Weights of a small GPT-style language model, trained from scratch on English Wikipedia: vocabulary 27391.
MLP neurons of a small language model. Each row is named by its layer, matrix (down: output weights) and neuron, and shows model dimensions 0-255. Each number is 500 + 50 x the weight over its row's rms, rounded and kept within 0 to 999. Numbers have three digits each.
After each neuron's rows, "fires before" lists the tokens most often just after its 100 highest values on Wikipedia text that the model never trained on.

L12.down677:595413554493493564535500454509571448483454490499453538467585445485534427465450439462485473538509494560434517520470477482505523517545612541452598497547526534473454557466452442507551480419556553429541408544553593569610510518477506415460438469529460580490531493501484420543584552554480544521490407467466505454513545519481515472468521503558544478507412479422523495493520528522552422458459396482478474444557483503442483532519425457435373494537498517446570424545569524473592488532450587561508486553456576516661459446574554504450534491483335544585562441543486509471421537446474582514429502510572462429432475499549564510494565448523480502598493483553501422480517452602417445424536508501519469562513525509540516521583573470539462449524430504463515472436499560479499461484515452
fires before: "2", "1", " -", "7"

L12.down622:471540536458407410485537546479493493537550491524487525439464539541497428505488481462491543526491492538504464540457493441506443529464501475582483418519560575447435486541463446569514609533461486631519525420387635534578497407450382520498407477433472506473489520477453542569543487478588542575510396468522531560425506478554544523545545477528491484503486538525473401443520476529561537504431552490537441579456601527604453491491551511518453494387486528506586511544519500362479538526492470450480561453545399508567477474495599453494437508504476541488491533442533415457523522565562354513448444412480517481495477557515473559556467458550475533468514477412500522485475550520502431569477518480496488483527533519519540512426604469515519543503535567538589572458459372495618466536518438
fires before: " ", "-", "\n", " (", "."

L6.down506:579581413525492464542508494519492490485471599429497460524517506460616547421465505493605482499549437538422509552538544537470466494529416489548520496448652489554555657388407596473563455507515509481412523522505528497457527524535568506479508544542505516507517492525482508526489487532505481580563528539490548481566520468439500533420535577463446425367490465480444464489434479444508491505538533547433429485524485481475529476447515474566477579480560547534527530482447452534526427448483618458451546482504503434478546517564444443585422525588397449571502565484542461566482452468559497510518578477458420493505456513438549528510542442485457402492567523590511524516526434480526514580513491481557499534425370446460426479468504462561489435447365496433559547474451526482550485527616492
fires before: "%", " |", " |\n"

L12.down988:472433453552523508484490491418538562518493481484606501447463576486428568518415572538486445584468510518543458438506582497581572529548512372503432448514521502496505467558525579554392512553498478572449485475421505555615514520372512437553422572431477501485488507520461536547474512499462537502551503595475457525557446482441459527450510498475512501566435497484544516515600624532429458472460516495350509570455507497514438487455536455558601503503532550492458415507484500476535511467451505466542549500468471430518517603405449554432507527526445483515522475463499551391390503516520464512528502576449595505487511467473502584550558535431525399552530395575605510541446583445490416531531526490469518477475540544426491483505498445546506513414525530466540557458449417523531479483493627
fires before: ",", " of", " for"

L12.down923:468473512533495450514486518490543456469512525459482542569441479483508495485417589551445482532375498421526515506543461494597490528609479526573488478458446516474341589487513474477483572527543505439465469515489529436502410551391580454574565568543473478572472368554450549569464520479493519472476534514496513487481409494606517527560492501486402409458517543417505517570569384529496448485508537496604483508540421633562485539488553590556528532412485566521517431495496472418488473521440480476465452473475461475479476524435488533512528490482566594503501566511487499397493536537469584551519551539479505439499417457453553509544565413543437450579504475441505545540394511489441468587446507556510513611523524509555487463522555469507451500491471481537450520526497386547447564602561440
fires before: " the", " a", " Votes", " "

L11.down690:581484599530547515580391461505465504541495526574502636545381459590552507482568560455582520528428520563580530494480443430460451458453533544470453516579532574445464451512584466424546472525443531463471544467489539465548498518488505503455538482472485500495532465499517512453547531560510551486562448492499512443454602516436478484429508505514502473531386485502514544457506506510456439463490588476487471479562454438528477330571382399485529497473503533534462531519581430473525543474503561559553516474522432476566505554499609411513617508490454505515377493594476463496483434550454527485422558500531483392495503519389472534447434516448470509505422589528482524498525509472504566434355447482512505499524578586515559538567496435450514552479451464485536598504539529540444466489459506
fires before: "3", "1", "5", "2", "4", "0"

L11.down107:395499486492519554611482466535534468506499538478515508500493598523446497514551557550414497427509591448516615456517510511488472552469436448475503535526474567528562425592509464532556528526402520464533410422442555567579569491453498557575439499417530558535567537397516456478568515513501455410529462502583486504562435508540595501523524456568452453555554503494434461454538485486494457537468429405398608529457448526599523548450477449514429470569516494503456515541619492482464504481444502544530494538524388450465486454421527621510504511432495435479472513483504374565551442575544452474491569466441451481525556449608533455564530426490472496475473481425426460505489537492551463536485498529503529543499470498419491492456495521647511565438601476491480452532507495427492527483530396
fires before: "9", "7", "5", "0", "3", "8"

L11.down1126:540492494451494471603519369516530547454497451527477613507457450501506401529382485449468481488490486502434487409488446514525466553487501494514495530466527458511513459538532497488498450541629392573465477520430448549478562444570469524515468479569563522520439517466574518523469438481507543526535513430510595525504434494584536535507472530411519454463532569450485429494554437552420503579444553545506408527537648476564450459456627532496507560497579495495524506534510520485438436425545455485556441483512497589512532462514537472539498614521578557488492527471411483505537462536566479487564454443389425529468528498475560481459558460582399563525466533538488565584448578478536426506522528494463537553452511535455414412549545428476480577477579386583496412463471522468529534543458439
fires before: "1", "8", "2", "5", "7", "6"

L11.down81:420489578491575445493451494472453523586527453462494564488534535403453541519547483478588491476549496493458446495554433569491538583543548511551422435493463504525554410519524569469509676515576491595503512473517555525538469572616488559571490446580602448435503553423445541552523489475582407436463514409585514366455521492545488514480567487426509463494476431401568468470484401489454532497479433532487552553586473529534570498501483640516494530447498460515444447467535455512446506529511467457525525469529418507472523474568549518505565442415490486522525496515442452476446584554520444480478503515449491446544507501369457429494562509504439464531518502515548487497510497530502451527393588383568608453523466524469565434564489536546495559530464515455546492520470490443468474437459446
fires before: "9", "1", "8"

L11.down652:485522458498511443567555431525423542433453571571484422555437483544510585501520456499471508579470466443471482485553511517411554575587528516542486465539475549522534403462530539565581448523467445405402498539432524522460528508503484563570439415467450525501493480579480502586489477540441539426472425547474590531501501459451485507452498415563503527464446538557517478533495528481476465593483516501548495527568490443484471545413503469515397502422551544468477496489523515451517456531510512378484561452440369487358655444473471428432479560425624486447488470551474446524552541560559465465454547444526542496517536537493515599463457576471504507584510431454490552530469520520516485534446444559562422455563514582508443461481553510624529493480552472502543461524462605440580520542492553
fires before: " ", "1", ":", "0", "2"

L12.down734:488501492508474496504475475588381481459560425452438626468507540506589571486513580412525506569463462575407499509552483490524510501552445530516534472484468448443459570495515438471477473507585490573511460501554597470475639521519516490521464454522508534507669511414513499467522551489479562440519532513502441437584421569518489543541486485496503516567482539485408491471497547561514461547542472467505399440487536426476509538580502471423456542513518485492427517481515501500462497499461514478504466503480481583561475523534497444502507497537544503418561424472422483432527481516484430489470551498479538549567545424547424584519571539579543539487492393439449469485550421465366439371482519541463464593571442603408467548621458526495511548406511534466465543551559612533417526526489457
fires before: "1", "2", ".", " /", "8"

L12.down867:587571539485517549439431486499513417552543406452479523514555501386567477393552451421489419520558537388584512545478451529449546531503554574489436546599483599449403505478541513552532582514458431581585546515514503481480406509486465506536488431438479523431472507516522530617474460619459440522537498513489501509497476543521504573444409549548467450499488572524542483536525501483537507487538517469500389510532524564507530468530585505419529553534499459541553554554471500448431499514518450534529432493542499486517425530504469488490440492493476531415511538479489572568505512515361508458578478454417528494367533569507512524451462524438505613502430390459542480544640439508527501510489495424513488535536538422476410444456574509441484517506479421497451495550415523455581491537591485
fires before: "%", ".", "2", "th", " million", "0"

L12.down110:459497474534487479425542461413557602524468550424558468525538562375468529436500454549492633405585478467562421493453501452438546483570445568469465501402433531549499472447529508435439450478481461570497495503501519498532449459447467495492451525518433519478505546486455532587504514562542634525521486447533520388532612550506386463545560455487511474493446462529565418547494406597474468536551460525542550515579514499437472554564561503491427468546490531510552527431422512477538523542507434379534466500540537492550511553456425529444534492534462558596517531469535507494431521536563439518455436439509450498563560469465546549457462565569467434504594374443557480564459479495479505580524552467424539591513552512420492559489529436514540513433518496584431449472580466509514505534478544
fires before: ",", ")", " |\n"

L5.down1070:521556476460399476518473536431545564487487448570446607567520470412553526552509511439484491552502570409469402534495456525540491503553436506533553413495514464467519489338447546428507544443485501428591451448533441617518548532465588538542513454550517431585448461569504554475523468476406467526500525511522452489512573510534461487524555466570472485537563454461503529511623433530504422512559570555540432451642528501435538443475551509509557529463512559558430534455556447487476532484523507506511519537473469476473543450442519539522387432564465535605513477462533508517515428515507584484478485470496406537453517515492591427562583497512382501546488519443589481529542493493518578510492480552530398481481440486578414478434560506470558483423408542526537407502459515482430420483534545
fires before: " |", "|", " |\n", "dale", "."

L11.down1279:459535576508505483514525472503523446516512502566535545557469614467466470481416428507571512563498557496447562544505547582488483478480438474452556506494475452465557494534484540511493465522407557429501536532479481489530462492566405525423528498530511485501378546412472444465519536558594453382499518517562562358448447517483571425422439402531506510465389522549464538493520530506567518601471455528354483464599447539550466465469499464488496526484526486484570515500571549417550483428477479523550536593551448451506467502591491567547592500533589503515535538580540527560441456564483509493506581520399444467485618521490525517525424402520417486592523557414479439512495476502509592523486479507460526447510468379470486470432556497463541446412530574558424488512489492497515506446458585
fires before: "–", " |"

L6.down892:454535442459466450557505565491506569505485420531495471431530593417473498540511472470522497547458511507536539574556590487480392526483558493528474575474482496475453460568537516488492500561431534513610494536538473572570457495521571437501497495451505497534548514375599545540598527532498392506534446437605491547483514523417434467487548446564417540539498538450534531532573522460524545433396529444624476462477413516517483505476294559366417504451466531483498500474469475542507565401497439536516508505586589499457546422465489488552555490461501473530490527570503434547526512514545514548443453461481467507520546519544471472545514438438547475481529499544577415535497517565532535422544647458424499474486445420518539507480523524393521498537582481562441495453471536532443429446493514
fires before: " ", " —"

L12.down101:578517407404530457490517483546568484538567514483517443454525345500528464442556388451570472463494562487544493577413456533501523575539550532550493593521409428490450552516443477505491517533565533472567496499455507560457445477502447567428463520523673591534428533504513461479446458560515542501428576603600513555509469550431473470553557558549495473500513580573523507443511447407547471518579579494566521524549474424524545455429442521386482584471452468481482475557561530437516398519553436519438497433467456534529519476504484461495472484479478560492479517424471469473484491490484383535496499517521559460512527525488503538531465503493591534540489569572521549481478510480467452450381429551521501510531500522538529401428497456439624508564482470425500561483466484442460419482572573
fires before: "0", "2", "3", "1", "5", "6"

L12.down43:545541466476604517556515454448515483471477499506447478447433499530498498478573473489525534462450526489449520458502440450392482461432573447517557471433506502452437487532516473500482521515463473409559573635479527505520571445524476570540436382453473520512467545595617493543523522548406533455529544516554596482563518527494492481442517552459452446565517465579460601497480529458511512497579483497577511526481524521514527528492463485514480562521510520442561495556559507499405452480570427541469558449484454453483566555478464496508478534401499551432425511484517542505520529542464392460421629446468473501609525497524446579525498484558511581494507579551488453497431567527455506436424365557472500497532519574463404433515383633487562405481568617390523486467506560525482451451452503
fires before: "0", "2"

L12.down252:456491591517457488532453553533473536491490482527503526523496468577484442420503518397538394505487494482468450475438497491511514502543480397485579394542568440553627502475563545458412439476430580451443499519449450546516502516431584544478431500585467421530526513478571490503498490445522490498455568556569494534409509569402521480519495549437504459532528474513501571513552443465496471554530513504511578475483469485469454480469618493525477510566484508517504548523573502533446480483494488461507549466405518529497549555496509526487392580478543569453606611630513505474508458577449463489471608449435496507500476354553552534483481551456593419415518566477472366417575449601464565519449508481579485511471478485558443375501536531491436506429535416568565488538509527534475551472510497
fires before: " |", ".", ")", ",", ";", " ft"

L6.down894:445499518403457500434544512567538490401401424444424489421452494538442474574529548437488491571441541451468594428513562479559530466527411525503572564512438533480499505438569494519484499458547498519469515383515495482462439498539479528499555500444564430497638447503491580518627506464495455550642504484505445572486471507531460490505531497551507490505557452569422537576478550461550531482460461593475571485469499507500509414425486503424451470467493487521502475508486517502501550439492556576475441420533555566437474432585459458491525531365594466437599436466463615562476521548504534520471564511520573499456524563605463480518555464545516528535485504467541501537545493570491515586433511442427427487523583508383513494522454527477529392490467558545400442424537473450491445517507523
fires before: " "

L5.down490:618562484544505461512481349551509500553493507509440466553588479609501485480449484482424515496509441583541514484567465428489426504582420455453468432474518518490510533559474546430704557490476459554545501455441484438505627409530509405479522526495536445459402529539508560460484424465479496440548415454469624606498413490528507513536574425552487471433568536512488519460554494505447388442507510434484432580540537460526535496527535468505493483618523550543581501452553479550442516513450519481498498527442476435535489482548501496454486447542447540448514489481515437422488459516479429517541499543504507409486475462396518523437429487562539523441559598506515515516458467543476462523461474536550597493559506397529499475453461473566553492564583502488505500544479507513438560549574579
fires before: "1", "2"

L9.down936:492452482576519484503457545515594486559499496558456514512504572444537514500510485523461523488554521517491477500484376553475520461526436479462518404576414503517510510475495379484552412497527535490455493489495526525595504537430411506564513532465463564434458552542477415487432522467434406446565471500511440454429497542438552535501616487507535469480443582534546520511527512559554550608476570558458496560499524546462540520567425403530587506524459495389505489518485479518386486552516556528472430491506461479525499328552501526526480409477535600441405460437541368535462424478410549487436508472506509544549545543457516578424446467520508545470573585620477413502526594552567553514552389593479459544537480484532516434527477513471525493477490503531543398483528418465519518490460519
fires before: " |", " %", " as", ")", " ", "|"

L12.down60:473507576472543471516526429500382479471522540533501587565483499548435442578447523587490489505433605444655505489511441541503527518475482440574497486475518534469481394439427537360599498510498567551498448549476518515494610549479479554436567494504485565470453489509539494444591517345442475423488485430538544539541544511596512535469495503483394504418465449433455532497504571481405503444591424501451554468486495492500469526496569459461445545479498507547464497533491460493459544422456474486507497462500536582470576507552515535462562516446448427535450490462462478580482494542585578505527471489540581558485430597479493516515405567491461596494415511462503461460404563479508480434529505489589499509601468548580507434527490408619500526510534455482432505548450504502553536462564497
fires before: "1", "0", "2", "3", "4", "5"

L12.down530:553544588592495416458498571514474478489518388481438502542515456500556459483565531495549526407516423414545477409432515493502531428476520561526513531493434453460342471456552505479481490498512486589460515483511435483446606597480473500450433540480573554429534468494471450539537534480570482480491512548509532493492476509510432570505434420545471485569554421528547518419468484516520582505490438489524504551492562473580474490534440613548500471529505455550573522478385412518535474497436454570488563486562577488528466521487468510505511501475522500537458546517452435554546500489564532505536532625468703513517453492432499468497554489566521513512437472499391478574522495487446441372457566469525592520528432507393521475596485465584597510530417479473490458450451451452532577538480515
fires before: "1", "0", "2", "3", "8"

L12.down444:486468472419504523514516613492469587455490529550486591518475520569623382507528432545553576488429528530458505442492484478451388452449522412520516466554577522468506541505457485424580491504487520506510584461481528473482584546558500548524457448510495436405551562492428552501539458451496475434475473564542466427534454477480472558572473521443433570462537473531505550512483487633482520473411565548454455464523457562530576539460603468487490432496572475496437348419558472437504477428483513468502422589506413548458500511452544495534495506513504469401502520389531489466473492563443461556480500507552535495497469533414488501582587568491578651515419561489520483520541459519567558470486532594488525462532435499515548566631513486505383486438505512470457515530525477469470554497461542
fires before: "1", "2", "3", "5", "9"

L6.down720:438537484467468453435504501481407470516620483495459560525354496482459465434515359513502501573478452492473474463527458482517469578494471529409501432488581549433464490451503488520446555467569470551417501596483552532436565559553478570465468528488459485444532560512514530463514490411471528580534457494504493531526519628475443511475394537522459528549460597495491539555519518561543490556466489468467509441480454548479486513484413415522594473473496531444461555447519507521472464522529400494386561500472504490473388512490451523490489494497559634515545443503521520524406467448517486544592563483496514470536641464488552478434483546427550557465500573538519601544530407546476448537554403587503535573547400517475574505507534483463506564415516622409556451488580524511496506545521527
fires before: "-", "0", "3", "5", "8", "9"

L12.down455:501457544383471529525530473578567535436554503510472511507533496555495461488425409498429583532493507495488565503488580508398469542535551525477463504382503498427538453606466512534605497516488499557517521617509424489442520494499494450543467434580544480497511551537620485456389532532401476498569532431567433502554468540566541483555481497496403410534489521488477492493547520446460458495498464409459571479545417443502527366486425523467494404422544431467545602559625511484463591517425455537466517505458560542586505536491513551504455473525544466492521557522512566507488505469519468590531484600373518495478540501477493486468440511512479460463501525454497526444387527508453524463510457566516623502543428400462531442563427567586544540501557450418492479467460516468544545476492436
fires before: "1", "2", "3", "0", "–", "4"

L12.down858:464568476566534515461518441504560506596488508485623440440473514451494447521391456536466539474469435473456486460533586437531433467478522466404482538518519579514493538593544453436455457422458485467503480575478556586516553504427470599566490525491523494584506539478478453487588506438535462382582468554417582479439473548524533582448651492532550550586471435577587507437488400521465466633562481452548554552535511549462533487544472394448451503607528494480576465416527467545494470492503499571509478567555473511438575384423509477482556480487505559530554497501466516514450434468495514425506476517521531459514530414535460515439558535459438503469468621488476482448396460537560398502467515478480427480544506498517496508485411518575451605524482528494506515491540463472555488482467478
fires before: "2", "1", "3", "8", "0", "9"

L9.down76:481510545547511548493460477572569484602461499487508522533572542460565487513470465471469464503379437573398574530528430546548484443517479473528485505569482505420555467480540414470463462420378541486550519423568554539472469558443420434541498470534491513490518504516434557502508457525493521568491516548507477444534460509444435581498537427467495482593533461427434492487511470455478601516503584554528504487508487428562426464470541615515465492417546440595601499501534494566517497421527508532368444450506499396553481394519475491518560552523580424503547462489497437436536439425417485599567509452550534466534545628459514475632479527486441455459582495532535483579435562491569509474528572456513486503508489509519596456483524528559408518505489440544457552493522421542551445472589449
fires before: " ", "0", "s", "1", " the", "2"

L12.down402:532395545453516464557467442573576473585444438581535550448456548466482368585456527548479536488483545442569525489558504469404517528424517373420502468520559540531546446420511524425574522526520474489446536489503626471511482383442509453464482487519470486474451443509508537519492427543555431501471513522553567503462485561480471552455498518504461423524510565535496523438498443527450567474556473507504441526478528445504464446599530435503572592545498532511434551485498538449463607573444467467566483529558463526423462490447431524492418505468477528486446556527526527468517517520415454541464499467419614570465542529525391544370439518440621425491508476568561571477522536471530594520414535542486504452436599486619521530479511552399537508530560557458516544504542518506508554464501513
fires before: "0", "1", "2"

L11.down672:508537482543494507493431489537603523520472597508394500580477544483371535505450529421429468505458398461544483516484505449461478578471535455436439510618588588532456431546431557426546415510536423551473481487439516445522471456527503520510494502487518507447575492578621552582393494457471497485598452538418434559530495477459484499505587567455546514537503536500462577508592545560543452470453496511422506457460478473491441462565567472449400494436515482505552448499502477549543600451555508489463495507492497418530394576493519508488541489473519559496479457529495502305508546537511493538548427471469498539501486470516548507552461583490481516511526609527480534531510392526489476545461539519436501461498566423503574478576517452502570520484475590519463547443560426488644539464432502
fires before: "1", "2", " ", " as", " of"

L12.down854:467434507524459608515471512637523456482506434475499523511552498522475461527505395512484521446442414393442538424521462555504583520587507557504458485520488480426573554453562545549410495475497487492415489497587585548498561577486474580501538512505490534485480544535565538538571510522509595558609441478541465428453514449420460486551461532562470414438548435445484520413479532501554484484515482437423511387397506441475486589529487484529545479506544536401460495513405543469540490508432532407510407608561537528551502514568510518457456441474514563443472525468536497502477564605601489465362516534549503537553546491419518523516534464430572560555493465486475457545542431579551493468438497460433437519457464546547562433530541479456531522465482562420449461565436506556436549476515464
fires before: " ", "1", "2", "3", "6", " @"

L12.down1205:568499489490576457475546462428503468521421507488469578552596543480440599496488526528516536508484486461444460446542461593477473549429530572516493415493489642551475475527495439545533385447583532479504378556478469488492492525549483547526334511452536494485503445537493560515465553503458545565617442457430500483403504568528525460536445491460423476539473576491504515566514484595532438497493537431519462487602430479547514520516542374536526466513496533483519505478489555428491575512512555360508519512442540421427524481471408472571481471525564455554582466459514437411468554473464458469485639490428491532536432497531577463492473556552560496505570476511422493437443453551493488604492465499534541531536578389461526509499561471562520598453511537504512476457539497587467429495517484
fires before: "1", "7", "6", "4", "5", "8"

L11.down66:416492547524450441463492567419485470591495553511426494579506527484562465541433463566465564485543603477492531465494506505462528657560431532490469451471434471582385420569510513506488512454509512490427522557517529526445482556535473470460454517502513562460538464508473500552498530428491511476551430415587464531542504445543534482543515472511485576582615553549494504507496422451420466484505493441530538474530471487563542502510530522513408499403437507533527562502477501508494550482437472575420444423522542559534522555576491469518517505472419626464513554497530506450433467464557523493629431452433480556547492380541546568472596660422529474408456577482512442492421546542405403506447561509452538412513506438423545514476526504479498530515497526551421467475546525553457512456554431
fires before: " ", " .", ")"

L11.down303:442485546442509485546541467436456473409482546446480590544523607521440468571497496522553559448523516504511523507431447534562473468517541480482526498534451467452508555435504459467468526448539551532410458496497535514556485424509432478463577522491541465546442436543522459536480497508480420410589402450539414519542530535518520547535521600480550558439489440557396582435492540525403520482435570505434453533499476509501407443503419432495416567591500535521511572445498557468608579501522623457516414478533501493469536584519438591413553543553566574491455496431535495507609544477484547422454569511524391502535493463604487421505463504477376441474450491429513591498517551499465496506442473541512536438399583449493544432527538508449551559433561507474490480481590532547545526519488483
fires before: "–", "0", ".", "5", "2", "3"

L12.down361:519487512521637495511540565516515546534528490528554444494517557473462562459575476509510529590520547420492447499571456416475481491391462542464560539482386417487503489439550643538470493490441440440453496510566563471532493426492527471523464543480522502351503522550474604423593535532510568447514452452556557451352506506547495517523455515592473421485457468568456440476458427482434547501444466447490547472512526485452489482482543576540452513472512480615521363460493509517529525581474532506543490513428524553494509565455532532506539468500501439558575444432428419478477576582531553510481490498438502547438464495439534523495508465463539442516543534527382535495493485473557491471506546462531512630501433497455561428540569557459465572442483560500590408453544457599478490542404525
fires before: " ", ":", ".", ","

L9.down1037:517602600527557559554480551535448471536539449512546511494582491500488384405467444463476601464438454601482516543494572480468627481565452508407495603495554477525394523515566504483393465542460420483447491425488532524503447507459465439558553434449496530536428504522502475537603535503447436473507494577431459466475496555518525521572459561561529477563499391433539492553504511519544435462474487560546563576555470526548626399491479536511435565498464494497552446492450435438489546520499484467441495491499468489529458507525526587558565375504411585524459536457495465474485543407554533445449513543514476521448613515499498545521519481511549495463487499435494552564471536545441413500525485493502554591397426490462449459464471445563621454459565460523495499472472471443571422493526436
fires before: "1", "4", "5", "8", "0", "2"

L11.down464:520581502517508508471529466522529497530486505536482541544455517461520462580464594527506578499485541480493591469385469477526532585505477506541436537489554397474446453576520529500460461603455440536499447519448544476477577578518571613506369446539524505563586541590537465504541466479496483521538389455467547491482547461503516483461561521495533488587479402437520467453426348442430462463530598480455565470512473478511451572457521439457517437462473447455499473628514466574475507609440472465545449556568383510453563524498503600474550565465461404489503526555410542513607507540523511432553476462517425459515446510486459515478526594448593507455478527471438521488506412496454523359517495589446524517488446503486536531518518492559539499498437509506510555558528454501583429453503418
fires before: "0", "ing", "9", "8", "4", "6"

L11.down1242:568496490541461455589426568424415373480424525583557519463564548457444496474500604406484561539420505502488551519492469535541483528545505491528545514537574423417467520555479471520548575576433473447486503479533577487547416531547467460543451561458479525507478462409522482516449496467453478488579453401499485482496608441465496517562449442499449480509501516599562453527459506570484506493510546475441493521558491554580528574541519583486517470513471388601447503566477508525454568510518434453414454507429483475426449486558486529511516457501438538496477519515461458434478527475461482594434598462470446452510464577487479522550440453550545426498570507568543383493471501544549459484390422472554522483550561515477542546468494498620505540555441449603560406543580368539490504553552480
fires before: " ", " |", " the", "\n", ")\n", " m"

L11.down209:515521379489414507484553545563537487483492484487472438525502501526554455526558484496545531518436492483451461526537399428478446460483497476489517515503494542527479533553552538536569541463580494457475561494555532465546552516549531461524464462479540542598436432495472440513547429590475530403473491468537500459472476518485430567463525540458486434510566452528462569582539484504555482510447452525514521586485437519565574419520442501499597490534490470515549514559551433468517371519579475474421622479548500457490483532472533423530494516437444565552528579500550432504508534479521489484475469492519538509598411465459458495497444378527596490489579563557437430583480498547450455449499392593412543541596585543416546439506440560440594380573515604439561506432432506440523441452466409
fires before: "0"

L9.down482:483524484424506492522437431559499422573482482511512503554435467479526543475509490505516493488431479556554541497482576506534476449564435493479430543555542452566444433572447472490538521525379454481416461558494474519513525542422562413444492500448505558561520617464499572546588511449573520404545530542500466506458509559549454579417516424459425554491534479511567521451437545496485495441520582467538437502571517519438469542584483524473532458489492450496406618532574491482507501592549614532447496507557443476478517557470451552440501490594484476580389443372564550447547474459519486630474477403530471505487466571420516446430473451555412438491485448551508444566423577597542546523533469544544531458471518500492516515427586531590501482420527504487455460460536460484606474498490446
fires before: " ", " Year", " |"

L12.down1101:474487502396509553452573567533526525504426525558524471572560511589499518487499536507523499485516475522464598453477479473407392396481500500553515533495582529534440537527478495482528465526540588532492486531434457547534491518532480559480539407543480512496507471398452464406520541483496464398537464469525505526545599465462492448449493491539577407538520609493595510499556520509484403541453489487493533490507618397523466442434421514533512501476474411455597592516493462552547506487474553512440433445429447496423446568507441524493423445514654440538590453437489538394540456437468508541523555513479477478446507425505447598579492526484480505566514544518494508534482551515530455460511500584504470414590459476379502575507403605516441489517423593531394463525469546521528545469513543
fires before: " |", "0", " kg", " |\n"

L11.down216:597636490563514583489587517547508538545523554507512448427499520422530436582418519504474527408526557545490543503502618531502551531395498545504468478459529467375478446511510485496448557535491534500581498419457411550493589510582583467550476464519420495499512518460504501532445505518488426345525454487527508548522412535516541431385532510466408536491469535493544498483568493596383489467518609515460506649479483539496497493441449479516568528547453460511384507507540517533502518510534494500591483440560465519480476486497514431450458597471493522458535514499546482531464471491530490471543523469456439512446496422435448471509595454523529509445542525501451554477439528549508555422473445530531425477498501488430452580495375589533536569418557540505466475551498487395574544569431462
fires before: "1", "2", " American"

L12.down946:466540498518464404427526532463478546590470542599521558471516487532480425594479553502530541470471518549381508443539551460540456476486567466471522567525480509455400575431558547541557531529501503466522436500574509543557512469496493432463431505481495508471508494596461486448529519430549586499483489510528534485510541489438433530491454505514524503526594544534449495470495474540475562512505422521542563521513556499469442444455371556432432494499543492539487478513534480588481428385349488547593437467569373562458422549419485412455493523442615505397553476410508527581485552553522510585623549494575528500488425517496534504522502517483448465525454486466406520532419542519506479552548488506443456534489490573526535412401459668526480452426533527544451497517557482499493516460542558
fires before: "9", "0", "8", "1", " "

L3.down673:441471495501472485442438528512471525491522533529503498514481511552513456444502497481487527508518544498449462542460461508531488418471490487572517483430531465584422564502598376524504520502476392480493503542535471479417584471477461455435530441489502485523496525544529485401570473464476578504481469461522528472402515585585553492498503542621623546477555494576479453424440502455495560488546502502514502513431647424506607464464583545486480514543454508432528460485482453436594473483519571512475487547480522504399497468457514430397478473450545487431567555517413498531505420506480512474538565494520537486485565476519579496620456511455482451476538505451492531531452445386537624469467538537495559535495516538444505591588565416532498509504571502505472322521524551369554604604516438
fires before: "2", "1", "0", "3", "9"

L11.down991:478491523560565414475490498508516545507435551521505500498538565548528409466522481461488452511476504547581542492463454442491485527464442561448514437486536448442554478562494457525519495492531460383542513576463522500530508461491470522565495500540531569543515543551523459433555463471408490568486412484542532578397514480520567528456600513552477445534436579503551464473445556561569526467471519506466533480520492543569326554451462362545477658480432494446457521455570511492456532476500492495514404474504520516586486477419519594503485421482518477491432545511437463416584490560625430433542571488411470509601493413508538583500399506435579543558536545482438512456462451465465466484536396586525485364504473547451488536502587514477524563471526518458478492567534553501524528590473474
fires before: "0", "9", "5", "7", "3", "8"

L12.down7:532371462510508499524468350523530539503464470498544415500509450464559504384510494455426491380591515512488447520452432492503500498467581459497555507437473515419492525439485516566483526419528480431497417566529479469500577563545534494538436452585504552482543544520564416575552487467513572496508524538515507453435478507442547416451482554506470476458573524589584445553593591462474529456488482415424520542498522569503472512527517471444380502523531493466519565516509512510582475485485479498485517502531552606553514525434472442571512547535482535542484478526509464396568553530512518544413503507463449584485517451434534540444491490491532460606456503488468491590456554484447437436503380501562489550597515525538569431550541512549438498365506403578494521424593588552477543417439517
fires before: "1", "7", " ", "-"